Weights of a small GPT-style language model, trained from scratch on English Wikipedia.
Training: a variant of Adam for these matrices, 1020M tokens, 7782 steps.
MLP neurons of a small language model. Each row is named by its layer, matrix (gate and up: input weights) and neuron, and shows model dimensions 170-297. Each number is 128 + 32 x the weight over its row's rms, rounded and kept within 0 to 255. Numbers have three digits each. A neuron's up and down rows have the sign that makes its largest values positive.
A block is one neuron, or neurons of one layer that tend to fire together. Before each block is what it responds to, as a language model described it from the Wikipedia text at the highest values.

Sports results terminology
L3.gate77:115094142122084161150112109156082104136119145121096122098168142089145060195063101114186101097109184068162109180152179162147105139119183197106067097181100094145175074108113147167191083088144124059108196054191144147158194027138109096106117140119177123145120164129104112121132137235132191142102107103151087089122097120130152167169137101148111143186133101130121109132134163104146137119119
L3.up77:139146111141138146150165072147099130156104123123175101114166153171118111192103211125133186121073141155117079079115120212109159134115141122150122136145156133110163086149169072167127122160135144095123120188131132123147135139083140119111119157243123118116126096154165078096132153144127131154117103137115164124132155098107156185116129130162153093100131103140131066161173139124171103126146
L3.gate215:146139146143143070059150138116108146170139123160127176108076210174134136096157161105158117130126111143128162097180122154174100118110082134149167109138111169150083176081132108125128151052108174110116069096096111129074110135153155146095085090137133115126118143137124177162138117139124079077121123149079090148181139115116145092129097147102152122104184151140155150176138109196145095074135
L3.up215:145173105150062123141194152157121133126166153112149157122104121068101118159160096150094164110172151188141105163100141138124154135130148152139111131137165131142124122081145143159111054093118143134076142111174134142137096175138117176123100176116131083189112105131157104057139113134124140179129093095096123123129084160117110161118148124069070129098157179083168073149121147146081143160157
L3.gate240:105128063121153128123119103172147136174082106083113150115142070131149110188146154106125093100135121191150102126130151171132188147090191143156131150121122107095083139086170117131136075141019175093083120070187154132115162086135116077088125110135109189165110119137126121115172100143102149128164115161118088140112189173131139150094165135106132133163155111084045105093135184147053125108080
L3.up240:140118128189177132174170109109075134123123131113140163122176158120110086122230133098140101097114138086134146081221095175078143240068096097157157085080133149136155148088097061123159121109085088071088155130136094169119040132116080102116105166116099204114143142135121130157145145085189099158144135174101122135126167114076151108085138118106145125130087160089087165116131148116109101162088
L3.gate243:125116096125157080078104104205118129163182091152123145081130123102140110135141165068156090075165144109077132162112120140122099181086169132166052136144125145130186132114147140117136115128145166107147133125163163123139166201104100117112106143113095112210117124148114128117141156161093133092099165100083181142094109132109105080098193145156072162142159162088082122170174119133105198096157
L3.up243:118153087139103158090171160136122148134192158157142141168153111153136165118118093123118122128107141106110161189163129123105142141089093125159114164138123162057134124133098136124168153103140091075183183112182097126162117173174105154105128189139144108107145079140119109160143149103134110214060162134157108094136150129053106156118152139089058154107124181094089103136129113110039110139103
L3.gate260:094066094181170095106182153122150147142063158147216130174145100145144091168159097105186039170156154162050163152116166148112115171134100193141086102130146101078140138128176119114131104119071136125154163107140157105131172200133121135167114114134123101161140127113153141153129123161149118112131155159171097074129155173157087093110106116099085083072139160056135066171116155135103088085136
L3.up260:095086078110107122157187082108107157156126115128106097194082111144176128126147117113153155174097133124173063091175139177155105174112109205121081145103143124108117115087149093149098044132131130079125098088089143102147109129149155156159103104112084113182152172164109153105141068105165193129145155138150129096168135120075158129089173103142129126106083156143106136124108072186086087069103
L3.gate674:108124047139114103096175155135124126192131147074124129131107122146142143243158143150144190063131148110124165157119126166088161145082160167158113135117101109080151144094122133141171110103108173076065168053189177159140158161143110143115115162108093166164084138121150135122138095130106111124098080140113176075115154139090099098124138166093113155107127138098103166146131145152025149113104
L3.up674:084091102143136149134170144188113118127168126068114143073119094146122062167098134189163093214163163077151098114140172171169176147110090243087085097141055192142138161134158101130147121152086128088073149106098160116124101137130125133196149049108126137166101122155115142179143167154132174155103182154150113104119144123107145173171152159122099188097145083126123152097081111138145140087122
L3.gate730:192125107182132103127174131153098111131129084127122207087131130153058113192105084131149129095127104083150161075149133102089131171122119086111099142121152118123154134115144116095156091105109109072190133117097189113105084199153112145118136107121121125161079141109076133105199159112137081127113107137105153055129142140093156151095109144151063127152121129020075100128126106151055154159099
L3.up730:137164126124076126164163122124142140154182119174094129115058173140130137132135145127131182175090084136079103120141122106131172160156109097125101142145134098133099113177126083132192126174132123141134116089128141124141104103093106141162092114138120152138142181105184140088178169048149091154202154097191147115129092139119135165090124104098115137129143123090159100100119140083103137131158
L3.gate759:122108123146104160120154088152085104122152128110150217102084132179122076187147135145154095110123102128122153082166091115170178115095108143110142125178094154136160136167163103129130145090124166131145094121119146177133084087118147103152120079127110118177145125174180143048135151144141124129123099085110111122139111175105156159125084107145178110082137168124169114120091134089086121050098
L3.up759:138110188116084142122170096128113104137125141156177172115117152187154131193156135058115122062111219142123148107157141136152172112123123095162148149181144117150122123120134086129157111094110091100107155063181169158156095115157179149121172145155097144154132122173141121084159129111147112149138130116144135081119140133119170171128107108085161056096116118113160083115100145078052111051060

Coordinating "and"/"&", plus "on"
L3.gate30:109137069126076186116101117159153116080148119076086147117173060132072181109086104141118175125115127191138130156124189140163134035179145181069137109155105147142161095125141145165123135102151169140157156158107105188125149066126080173120125149136161119180107139116142192117085084151097148137098145159149111117145093108166126150078097161099170104150139126114121137117091149140107082163108
L3.up30:099093148179079195127179124116177122122154119072139163128132086133134169080096081149109146134122159188136173118104141153099094096155104151054128118171138133195137108153135137159078160131155127093152206173102134218123136106119113144129131183163157087109150159069147158129101106111114103166079136146137070126118082092196122131135081164087142129110171115159162155128081145170161108124169
L3.gate79:114139161128110146153145132084131170141149156116160132103167117132159092112147129138103130101154154068111133146166174134164100168159149129151130155138088076143144096061127141106159136129161122108132175141146139165135118077152161118133149126189119151142108099088111127123128101185154149132129160136100129068178147144139130104099153130149083108198146033148088122162073097156060098142113
L3.up79:105134131143108112158131148121085167163125110132149119160086136112093139167133102048133161111125125163160108109166101097147158140087103157119136150201072125175114089100145121143140159153153146103227131113170107135114116140106080178097122086085113159130151130178132158142105105125124082148142115086147120115116158181165119157139161127172096140095128185115126106101124072065085114154128
L3.gate120:088097125137164107127154143097104142165105139171078194170081147151160167105138137191149151177158110152119157141155096198150160092136111151131122086145069136128096150124159157153136222141130155132125105103201115163113056122133156199088145089102136122131129093103110165152107178159147184144111112160146129167149165094166190144240057122079147147103114177184125120144106121109123066157119
L3.up120:138154121135095100144087144101123165151110120151172097110125121082161087131111093112150057117136098149114054146183126128121123044207172122141068072141145122144188139148116111110124104106132097113104111118136138107152161083122041147131141107112131138106128153110169162127111111133184112112127079124162114173142080146093128163100127120118117177164108160091137150129106093086112127079119
L3.gate212:068104145097094118207165109153179113143075186131095102139165111181141165138093154098060157210080162113080158165086137151094095130077122135159068122150124097032082086083053121132152163141126139097144137092170095116132194078157088183091073183100113176109076125087137107134110132141127127164107077154158121145100173073150097213073149156122159096143116136177139131166127178133142042119066
L3.up212:175120135150049115138125079134153156170149140174067144158152110129120061117128091146114190183211149170125022119094130078115135088081157111146129124127134116139135110157125115112127102137089083094076095185084113066165153166093124141135144164184132162126081122144186144145191175148098125154110070087146122146250129096137098136149164138118115103102113133065104139100172156131144069125128
L3.gate255:103053139145132151197200113100140117104131128126083158156090115105189132174162165106145096120082129112071148077170117143122176112072138160116132124120084074142100122125102115102154146093198151082096182090173085132156081088143134162145064107206100130136154142092166103138109049141123116113143151199131061150162164111121148126151128140162185172102098122140168178201092181144105079065076
L3.up255:110094115102082075151149171156134111101130104131137159090125110113087123136090108078092130090113109155150084071123125153152172119145140148153110113137140122119121085093113114142064136153072077105068130134106174176153124111131181175052159116134118149115131146122094138181168102084112164170162133144147144165103127140091116153162124125115052166229115146148088112125098125085136070107145
L3.gate296:158116107174127106159201155090156088137145128103151096159203082127192146201135181143129119101076131108100160137149089140117144122125112085143124147143101119167084113084124111099139122165152110153110170081126147152141110111134150190136140165143128143089130095122142159111086083140110148119082180141102113114124183127163137160145153132088131107114144089159151146155113156132119080163118
L3.up296:120096123147150141123212156088152143120151126196143108077046104108138155076075163114129163113136086170085125103140142131126097078146140171161102110100121089086188126136142100169094109161129130065159142212112186127113154105120100186125121080174200155146139111116186093063139083116130078176150121198087148129168207204125105141153096155127160093176098101108090109127127145112141159123135
L3.gate339:050112066144162135156123081144137116099118169151123129088088141097092170171126127190157119151112095153094111090147134149174155094157096159141051132148106128112129147148131104188074138123114135149133080095125058149154096071139096147092096159094105125060139152092153157077099101150130128081127087160121136106082149098152126140154144134145178132121138158119094189064154095143142126135067
L3.up339:028141012147170127149095135116141173163168121119110129123116084099088150107088120206143141099159118146143082148092184147170073129138196133158116094099163094174135101099157107121152115147124111115160106082146147117111160095121100178063090132089092137128093127170071162154077189138112137082107159154138149122085131195142211127112146109148133133169101111142149135121130125088086128158108
L3.gate487:143081122103107097131178111113123155184127146151100090159147109176158065057113113059131134114127188172145172185116114151124118149148182111155123128142066089200126095127132121070188126151106103144095147108175122097143128127136160130143131157127162143160082147111112175126098100180108116137116147109104231107125144079192111131094161124157131165117124152120141136171132067163082108135130
L3.up487:127119061189093093112173143084107131157103097135059151146130117130200065123137112084186141103106160141154139167166161184100128161092141095141086143097116141097112113128199096163139151112055124103123110104120215152138153181102169114170112145134125166176081089167117104078108119136119103147142132095108114123162118170165143097106124132149053071077123104105137095172107121139095149080169

Capital-letter starts and semicolons
L4.gate192:127180135142184145151133101089153132109186125101156182083156112162114163072157136085150139177059140144186169108182094146146134042141139123181162113104121064130146155109126089201100099081121096171125100216132107110121060101135151165120149076185103102120148123159111090131154148070084175121095119152100088135185113122122152145156098133141166103108195073165151094062101105157150153143092
L4.up192:130189154145092138173130122113168148102199143155123162104105107135126137109143134061100135137154119158146177123131138105134124111095130161140173146113191104107167090121100079164190059184132105063101128145146165102120146115153148123080168095143090163165172157139198085085148067114086115188175122044186071112114114162076145125121107115147178130106156071166104142137153157120073113108102

Coordinating conjunctions joining pairs
L2.gate2:111117094097168110137117147149107101137162139095034121137151109093093170121156117152158103112080184109147151082147160113134099172142174136104081126149158100132155074183138135055114115143132119144171210151137112160140113114118089136164137131126109148174130132146120156116103124108157111103123123102085143180133088088157179129104110116158137087162122093111127141039107115119084125099139
L2.up2:160154141145173137108196093129131063066118171140118146120121092101102084105080090202133078134185094102053132112144187162127158156153146213158070152200134110101124093107117097155128070170148097019116138125100119144072123139099199100172159112124178119131134137135144134085113149144189185164128080132083107125152111136108171126152142150134106170137067185141097078136084131177082108186123
L2.gate25:121097156167083132053089076147110106181100139177090115136142113170121127148115131109124119132138072117135098181162125131114160107137155134096185142106073091109078154050128155090149116182139113134141140094188071071174171101118075147113103144118146165183093104148160158103121079162094062132112057128187122138100146106157127149086148127116174099107119137104170109171117169091100095122117
L2.up25:145108112191069143143131146135156157138157121091101095137117114065104092185169130155127119152106144165121173194133118097124091154142183165132132145108172078084102107148176106159126123122152177166134191149134158126147144126177150056071143112125160123114112106091140096106169132139117176161224131098086164094079054117130135100068118085162163150123146125078143152083143138174136189169150
L2.gate90:097152099136114139157148128106135108074156131090075103113163092125078103131138140117190091110109096179138161165106140069163173082136150155154113198150112144156127122095124122124219112223132139104202159130182086103091143150117135107113160080126113126129177163157121123131102187122144139109124130124120163157199183107143095087157167118130149124108104157105148111201112145096139086176134
L2.up90:137142135165115098124135122109092104052105070149177162087111101161088127142115147096117150140123181161178111088058158093124145185147120114116141160121110131147142121094126118103153148119129128126194158118046088167082168113116143152171117078148075116153135143110130183178145157136135171155166169125140169073124168121135133118056121112118112106127139113127149122092105106140164117110118
L2.gate342:096120115121135120130173130091083072153138104158145090136072080137110126110085093140137125120204157145111108130136185103081097125113103135151156143151142153150111116097104102185116152114122081195116144080163080124099129124111146109112164138152165131141189145129169115153098094194163165104088117172118098094114209091133194104069153128132087124107067162142128153206109116110105096124124
L2.up342:142133124111066176104124138127163146092152083135176154165112132112185049133082100115158150100126179142153116082141093121154101089188103119123137154127105086098075145091161148171114076076141118109143169119122158170132077159119138139173151133125084133074136181158162093170150135147186092123150134151125076074111082067162146101092121133131177133080098127086144171089054081053085143104102
L2.gate356:057134143097121078177111146057085073108094178144157106101141103086126161170096122133175144149170156084116143157151112151113136118133083120123142148132140091117152098143154134148116102153103143125153123166063063136157144126064081086106131139136112166143157104161157080153150132145142134111168090196157049131129120061155156189084116114129086106086108110125146140150138160132072134120080
L2.up356:072109100125127151075118163126103174100149076150148116166042148116127104111071146175141169129110141127152089110124104192106092159117121115147106094145142162130099213114111123135109136088145124134136115133123113136120119075139092130118091140135130102141124079081100140117134137130170084126057127166169113099097142201109138099082123104109119169090160138114119162111156099050180154122148
L2.gate561:101137079088092167117126167162098185083124111164093112121059127190117101073137147110115121086082094130145091150066138119124149099162167127155142176113158135136141153105144116144086089125140130143167103143092165140127081096175081106036129145121125134115098131062180126083148136114171109114188054135078192129122073108160127125115122143142161099090150100180215176111137087116153135144079
L2.up561:197134091051078141164143163129086122048165148172144116185074128193154102134107121111067113099045108142128100069067129136133108098127129170178120201137115138122096131088113099141071116116151057100151090070070194242162073103145112157088131161121152138090153136080173129089146139089131110157129116135105145125146147082126137132114138156084149149114128090223154167136135141138106104167093
L2.gate713:084112108145115091089126115109134188148160048112085113122080126155103123113119106130150144081153151107136114146121174115175141128145178125138138061130127109138152106090090120164067138140120076109064177108102160116130095095113099151100112123105176167128062134130145154130074134137091107137130078163133143148139009123168153160068076109131151124137115195122104131058132106134044085101093
L2.up713:142108235120148094102107113067121126163106183181124135106086127063140089114093131100123137133120142139179107138139118053122168078112171098161156157181107135119128120121126111128162112144131151093155135182123132094075119151130130177158121114131122178145130089136067137121078146129096140132166112123140166118103054140092150122084216065102126182145118105107156122097111091129123147175177
L2.gate727:143160116113087132199101079197131134110164099106109188110127130074133158095129147129121071135083129143164121091147065134148173067102156111147112118103066101121082119124122157200124049065174156118146143061168122147111149080149136064119059044168134115119149192150148181147075150127088162104141140135059130099156142099136128137129117122146145104123104113133158137080106084163145146123119
L2.up727:159157087069137127172104108129144098113113130122127139142122124100146145157108122147111086133127090135123111126126053131129135132153118133095100149110096096135062112132156130166094107141097178119141140045139123149155121105124122145101123103142187089135141126112147186105106179165087148146112084197012054160179082101149130151124135125153158086117113132179147166081096123140097112149163

Word-initial letter fragments
L2.gate9:075156121129139107121138187071102128177092172129193161139131115145136130127126126136118164154164157181094202145140055154185082076139080100164139138112098095097143108178113087172138086123138133139106138151095111168156079091162131151126120155158079085115109125092170076137149138111189127127087171135168091058120157128097132084145167132138147138127146116179129167164124094118132118131141
L2.up9:108114130172152108174119135110134123109211143095154162132118121132140075086125065153055153160105126123149104111152140159170098090108127122115130110182156123116132122150092124112136140112193129128152151177133142119074130200088166126080131131137145117178118145129102124080140094151151101180041084108180090084164130117159144128132153142168121156130119122186187139158157119183121110107102
L2.gate151:152145255088130193105110143161077061091110122135160116132139171147186121120098148135137097085148126112058127130145164152125170118107077122132139136115126115120119216133091137149132127114128071128120113178056125136166139128151193130105155110130145151108132130065134062137096090097143118159141166125059100146141134167121158146127145175124111154181169068161121176080121080088154088087078
L2.up151:039134136163118072088162118108195123114134111107093124127152209165121053153129169125123163149160184129113173173118164185070137143183093132142121057081124170121102205112136182094109151126125144116108161132094113084130116152151111108096146152102134112174126187180130124151127173148155143164072083149155095072095181109130154089176097109144167133134109141095179077185165170130127148068125
L2.gate166:134141131139127117173083113120154080053105112113161136144057114158153167118120150108102151151186160133115177120111127144120108081139173145135140087132187077096126197181107137127089069142120062115160183145065071115077083056159083169086156157140135116086089119119101078102119084124118076164106194110120120150181126094134157124111101155154084149159175079151137171144075158129154092093123
L2.up166:147095076157096151115100128108151118037163101080109121116162084137132172170144157141113150124110140117170122151159139162153076208140210143130160164151162092139143094144120127185103118153146076104112136151119120045104109129160154130099111108113082134154136188150046142108116163111192121170083101093142153064094107110171095125082092090131180089139095106200109115088142140115150137096188
L2.gate220:178117181094142151106175108110093085098084168154165142120138127186152112203099134147189090100117105141074187120152090075106078189110132121168110112169121083161139107182073133137138114106141043128150109114135121154180102140163165049148182101131131157118103112054106134095142103146118121100176133129132146110103168102098132104107098137162077153132148092171105132098103079141154152164125
L2.up220:110129144115145144122151076099111125092175120167045173146158190128121093103104169160097133126174164115149161087134174097156124131136152102137122109104115097144114085167114172156132141112151099103107139111103171122131137134144069141114146136135127137192255126159077111160210111124149123162049100079146153073116125121127166148133121105130148116136107151121148112116141118118154139122140
L2.gate233:167129131164141166119138176176119078076133121086136189065121115138080124138094115187180100099107123095164113137139172107069152129107177166151152137128170125159107103154139170125113077060135118120137140155093115066115091130182113118157110081081142135136114149056130129172140212098208126143142121169121152097125098148095053147207135112137157117155088167145155117134090124137146173141122
L2.up233:098095165151128153163141088144164101111138128075130134111110061152094121191123143194193138107104112103182124113132107075076155153111197149126179141131150090156113129157147109170130151079103142067110143108117099092123151127152105153164133083111139152158093142078098161134094151131213117128128117114185102102150113160048105147176133127147130138138082212118108079093148109132132144108057
L2.gate476:104134151123115125117181132133170141088132112122145151110105159170080137112097150118158168132128151145175095106171071134080141143090110183140178142136186159102089130177102156111089162072163072143144125125110169127096089141160148092152154079128132111165167158157143109116133174103151164165128151122096109141120115100116063092164059134113103114137156110199164131116122090175177108110106
L2.up476:092137144133082162134129113109142154085148113085146148090144132122111079113095158122094149050105147146123147138155139097139095109129189124127127079176193106108166074096115088122141180094090087095133186122182193060105114121140098138075157153123163152169134110091103158171123111103147102157164116170110100118140128117109119151085103171127122149159127092166114128214093134076088100079139
L2.gate489:132108122133186132141161077152192139119109069138148159168184128129093139177143120127188182132091101146138118089132117123113163094095145093132074146104108109130088201096136130128097139118067149083112119159103117135131157149106092102133084080129127073186169194146135078139121091122162150120182151172120107148162134145142146113161100111101138159163173170164108109166124129143078121076081
L2.up489:158176111125140111115160119098202119110115074124165163220136128131120068141146148148126164145114134160139153119175095162147194064126168155113109172136134178149105179102157157160044105139097137140174124157108126106066162170153143067128119109140102058129166132164106094118159075133141116139122143144065117125163164173154148136130122147054136159105175099177118076122130140148090089119101
L2.gate611:179090108147057151113141094109163035127089171108170147173130104116072140128148113124150137115166164099167126100159132117116100129119139146164099153164150075128108120109161147080145112109147107124141199107097144090102142152143117107172157194105122123121096111112049153097117051080118174157173136150153088091106129165106126133127188149093105115104084107112154037162116182130116195111126
L2.up611:183099102142103150152135137133113166077135145107140103098119147102144132109135118166121126073117136122112185124142142142142129065162169102147079183108153102123104163130101090183142117119114098116117097157083152082143085160174122130135169116126161141069164122095116150106144139141124169175140104133185104133145161125075128129141105172144120119155096086133093186144091131131070133100072

Competition and credit categories
L4.gate72:128102101126130156071133080114199165133153143101198157111141126110158118156151129095160143073141164138082117094150074142054120159119161106138097131139128106135208149061146138068121071068106146088161170131160173122147143166107125140128113115166115122118135131154132096133185124158110169115124193152149080078088191160119102144128134143067102088073143117119114136124116168074100146089072
L4.up72:126095141137170106149164128133097076146129119106128098138048070128149074069203142162152084182079080154194208118127207106152136114111110101192147092113159097165119086072136162081142043162119205107071136123167122084135111021158100134209116149103094162157096167109178154109098127115155090093161109100109121094184113156095088103117090084166177214135082113114077137119137086231139130124143

Initials and abbreviations
L3.gate16:163125160137136129095185124050070157147135209122148105178137142128154158097148120117155151128111146120113136121117119121168112110123124109162096143155067114123116077139076080140151133121147123090127174129175079140190076113160090117112186126142119098127109105099157128139137163086061132129093142134150115099191179125121131140143124160136109182093146120194125182167122103150073110155076
L3.up16:117158169092048123150139139138106129119099098139128172183147158169149089173118188102124173108128158179171121135058137137117112168122107107136146137106164138142126096104166132145130195142065119150130161142139104155133175158130137110164114113102101116140110175150145150136133108123081134098113108124127091123105120156160168120107064107130161071133093135088226135133108108093145193116154
L3.gate104:170149165130191184104159177141121134118187092102144154160134110150194130151140091114166120136140156121133174107128068130094118113140169198089119138085176111147132112064087132145112127102148126192108192081151135099180150225191131114150157121135132061156133144121144140172129116098186196117193165118089138069122136152084127133124114087052141169088103032158139133108149121114090146107115
L3.up104:077083124110155161114100081164085098083116112077212128150130150114087152146129164150149156130126145139191119129153164137134092139129159149083193155166121154143138143185100145169125116074165078157094132123064143107131056178128088106124088124075120111155125105125154184118137112147140165115178150157148113147148055128152150115086131081130075112107153152126160159125096065125166197105105
L3.gate122:174155061182118172130152148156137140179195104180157159099112191097129206125132112124171102083184140111169148137125138151125138119144143130149146074113135132168128137142116113088060096122103133113098121142111138100109099172162117156116186121121109109136129109128086151185118126079152070123094172102099086161169081130081066154167110105101134173166096147083146148173144163096075153136166
L3.up122:127090097144169170118209185123108086157183142165172146150099091120180180144114105138191118054130170180121145139133135130141145162109095169185131153154099106139097087068093122138114141155148064072161160162189136107159120190129112079136143125152150173140156097067082150144103120069139136127095140127119092120114096121081092151162174135100128144131120124111135121176112201152064119173104
L3.gate210:044184157124179199048121187127126151117161114143151143101102091149133081175059123076162143079154141097070153142183110112147129081121129122158138136125193097091081109088128156097128117128118175081132113131130185158143145080105115127130168166164122144132154130088178134173174082116130158139072131167115068106131163111135109161058146177159129105114110057121120172077125137116116092100124
L3.up210:122130118157147171056133155095121124122165078162088169061103152149066182086060088130142105107137114099131128130159139152093114107120146176160140150105174113116120108095143163084167098134126108084237125117131132151135112139111080144136109150127121124182150102127144087201137169114200129140126125144108010187117085133092108153123151159086139134130146085117113124095109103108168107083154
L3.gate316:116125153146117136153126112077132162036112068151122168150095097109181159149141145166121170128161117152169113082170129176150137146091160190137136172109157151109108138203144141207117068127099068116092130086135110132092136163096130154130089135083136127152131152130106099121094191102185152122069195131145117124164111067136115145162126072159149144131145100133135178110142157162177077077093
L3.up316:057160138134079114174078144099105147151056093123116166133139131115136165156115118107110142172136126132169073112161169189167108125059182190155160173131141116189164122162078128163127110153134000108091157110160118087072131115108135112108026162076124087177107230156149152143141159092176128096096144057140144153169084070143151156139144106126123166161145110143126195145099129188137078110141
L3.gate474:078084154124119177106122149108053136081108168173131122159085136175113055095114136123145155188074128118116080147092136147132144110127088157165113077121135167106068092092116166159164058091122124144146085149094146142081106101092166143125113137101116162099224167155135151132172130114143110163114198193114124144198184115123100115098071146136147148129115093188094111137054097163154068124126
L3.up474:049104142159135131102115146118175112123154158103128192167142094156111122127158139129133135168035133110108208076138072162199152101175151167112126181127178111173107123102119069056106115132151156161142117135097130211070090097155173161112104114150114096111165135102199134129131123130141110161133110097111123142170152105143106101141115065145161177161147104127106186109109117194169072154134
L3.gate585:132136122173136130116103124094137112098168154148077190111146162114108086171097148093119146124178131169129183063155104108165138099129150095117156188102158164086140113150121177134123136155090155136120089159116130159108074158127126085155114055161129132122073091141176157139109172092108125080134136160064178118113109126108114169145129123143070082155159143140179169152123119147129046126174
L3.up585:142122155133116140159189122068141141100094157124100147146122175137130109157120125122096130153124129159119157061167090119105113124123143133179126167149106109097092103132132153128107149145079156114087171127100152126090071097123149065165166104165143106086126137117114144122172136106119168119158149152063140066147157144089172146172144125139105107155122097190128159124124127141118051159131
L3.gate720:074116170090140159105148128093112085111141168091188138170134127136135185137170160099133182165084124140113141060143127156146094133140130146185113159143139110139115117151087130099091130158128132140144172134114161158161094139095142150082109128144148117107179154123087129180074101090173121137088124172100122119177131139102115135131136128068108132102134103213133090121080151199122093131096
L3.up720:102128113102127144086063113113129081104181137140102206125120065162112106189131110058127159116168134117207096125126159074152179150069142190114146160148130179110145137169114117130148148155135151152104162152139163089130116152149114126072122223132141124186163147118172137124108130112138133124109152159138142147125148153114068123079186079139119122177151123171154150154137127124097084150075

From…to range connector
L4.gate217:105077177104135122166115141092147140225122148110147129175084104072075130064135158131111077120196173113162109119121117099132098157157146139084104077079100140120105153043110136106136129162108135117158080128079105084101179139107118145116140129175158155114111139058088063135020154100113112138099197164142097110130101101137202142136095163136158159106122147112091066191121091079118115173112
L4.up217:105138071106080171144113129186182096093105086161126102145160138167116146203078103105161148140085079182097099105117105137159106065148112151168083151111173097123123140110170097131118079107101182093085141074068084090124133083146129159168097069106082122110132180148182160105142067102175142146100102189104105123104085135111058176141138132118186198171108175142161174108112066146130076136132

Ordinal number suffixes
L2.gate62:146170103122055181131170157082150104133118091113166112088085145093147098153105167100096098142157125142155165071096100166158156144110132160159102109143092167092126178157153163114134093082086147142095149126134200125074106069117140064142097140075106165148119210102178158160154120050131150099122197180115111078144134136131104068135081164121131086149169099125100133136127151154090134092129
L2.up62:155154140138090161152159107115126133089090081198155106067182076096116076133116127108126147124125108117105124066145173098172128124136133135115117099114099166183161147111145165091136073105149102112089099033130151162074127124092156139125190179098201125132133173130153076146129099151099159155149117155136081144140140113162185195152155134082138102127085121122055042213090145143151077118115
L2.gate65:139104088190102091110183107153124152134159091139177113086095144170068136102082114125147168156178150129116119181022170158109151129158104133159132113133126123101115174061133107113128174099078152155120110070099150097156121130143122093104128144093113119147144112187111091121177139057175103156113140173117149128143144165127058177122107123063160101169162111085150071180097167159124112095103
L2.up65:121142070172126146134189156150146106174135140116170117081099194119152158122145136044176160148112166147175172098118098096106119175177086083163149148100091100087142144134118132144155151142159118126114133158164146141154100105105144109159147161079133147086073117182090099161105112095151203119093144089146130098147083148155129178137098123126149202084160144147116145145068103117133123118099
L2.gate161:094129094139071065128174123123148130160186105159083131135173137168109127192129136093155127127164148135096173153118091145077108164097102093116107161137171150135153122117133110136143115109100135115137163118151169149152139185141120153117158138089162140161099118089135122070148028167086099127145089070121222147106124158116076130141118074123062113185116133116122116190169138047078113114097
L2.up161:120129163071096111123172096100094140145167132137107142130153168162121129143140078093159164111170181151091192126155122100046045170139104114125132121113156140155191130114139134149082076092153100108142167092150163191164158118150115142059218150112137149173131128108140099103132077175129112132088079004127190168117085137125129137089138136127111155135045132100152125145160095034092101144069
L2.gate171:211103196153084132142190138137125046199115125114179126124153130139121183120118169156107197160194115110095148159108171105150134174137074137180148105171128093137120119126100151163133108095197140140106150136141183122115114126144184125091161228125079090094062137074148095154123095085064105163109116128147066064159132106127112127065165177133118134088116163160108096164131165087099123133118
L2.up171:171106114171118127135125124208132079149120117136129072134052115159061094104193068164149127115140103096100160203162101092093133175065088086133098117125189138104107123067198078135118170149106106136147086071112132109166135148094155146189132124162161178121149126186146085138114098117151151147114160138096160096156113155118146113105134176152132114102125132178130094164115143110118112119116
L2.gate383:164127131132178117117152110153143094157158153157067144124133076136164126103111179151134121129082077106130152121173100084105146154140137110142102129143098136124168135124110146138188092162143153051122166152125129120144098080171155054136197097203114115162117151081120120086113067140135124147152070139194168116092072114092120167158127135085117098139110129162092147119095184172135072119074
L2.up383:100117145158111110096089105133149148113132128168152174155087178141172091100128084221154072099159125102105170092141173117123162107098179052141075129143126135117165127118135109181160113134112132107074133177047190072163090094121175163108133098092087116176101085094186058076161125133159163154170099129138137158216146103114124101144158148123141138085148118104133114150135176127101063097105
L2.gate425:128139058188134107100161131130133110138137140099216132096141151177121076186127137147144112105160118109038185152068126133046154175137140140166116163130135145074131116100138146086133057143121092075121185109182137158188143172135168118101133164112148160156102173143146102107170092139097121140101124145171103088108178125157121086095150119089088122120133104024132135130111186143065159104157
L2.up425:126090087129177112141170125182097172172138107202085139154091092090169113120105126140116117169122151101145043154163099125173155133100140188076130110149138184045116120104101078124089110114094172124097093128105136116127120119093109143152106063124130141149128100140188161180122125074124160125112150165107107112084147124121112152144125142112071099114098154154121147134140127136153130083098
L2.gate617:121133139143104091133159162125151091157136150111109155073143181093137114130121170129177126208110096116167186094150077167120140023130089097100072135098119114072177108109087166136075106188118169105151121182157122160148138141099186095162158109107132110107159069088184101169137091142072130152041155173130101122144133086131149128142140165181134130104149129133176151151161173147173113153128
L2.up617:113097100162140125133189107125165091126117128128175216108126153150160151163189166140127222128105144114108125125141159141098130120109115120105160157181102100076132123128122148121130125138113101071079124051188147142143128170105144096101130129083137086112136151141117148105161119159103142129087140193091149079090089158188150071137125151142160127140075139105093072185122156169187127147157
L2.gate706:065156094149098122086086115169060122146080102124160130145127152136123087146111145116179163134157048125128177122113100152110183146120168143171166134113128141074171120091159150102161115048073121102129116084169152136113118169118118155113062137094094208129169128136168117115154127132160090110171105187165100066121096209119155095109107122126144128147098139087097077148171156140093144125104
L2.up706:119107125162158087114143048134098115175108114138153105129147122155156154139113209121182134173145096100095153109112095107114150140082116158159125105158105112062189143072155144094125093060119077096124137097124127138161113121159097110125121108146093170151111122156177122094127119118159119153199078183110139106123137170093100107168116063128093108181124107114109132161165163127110109112108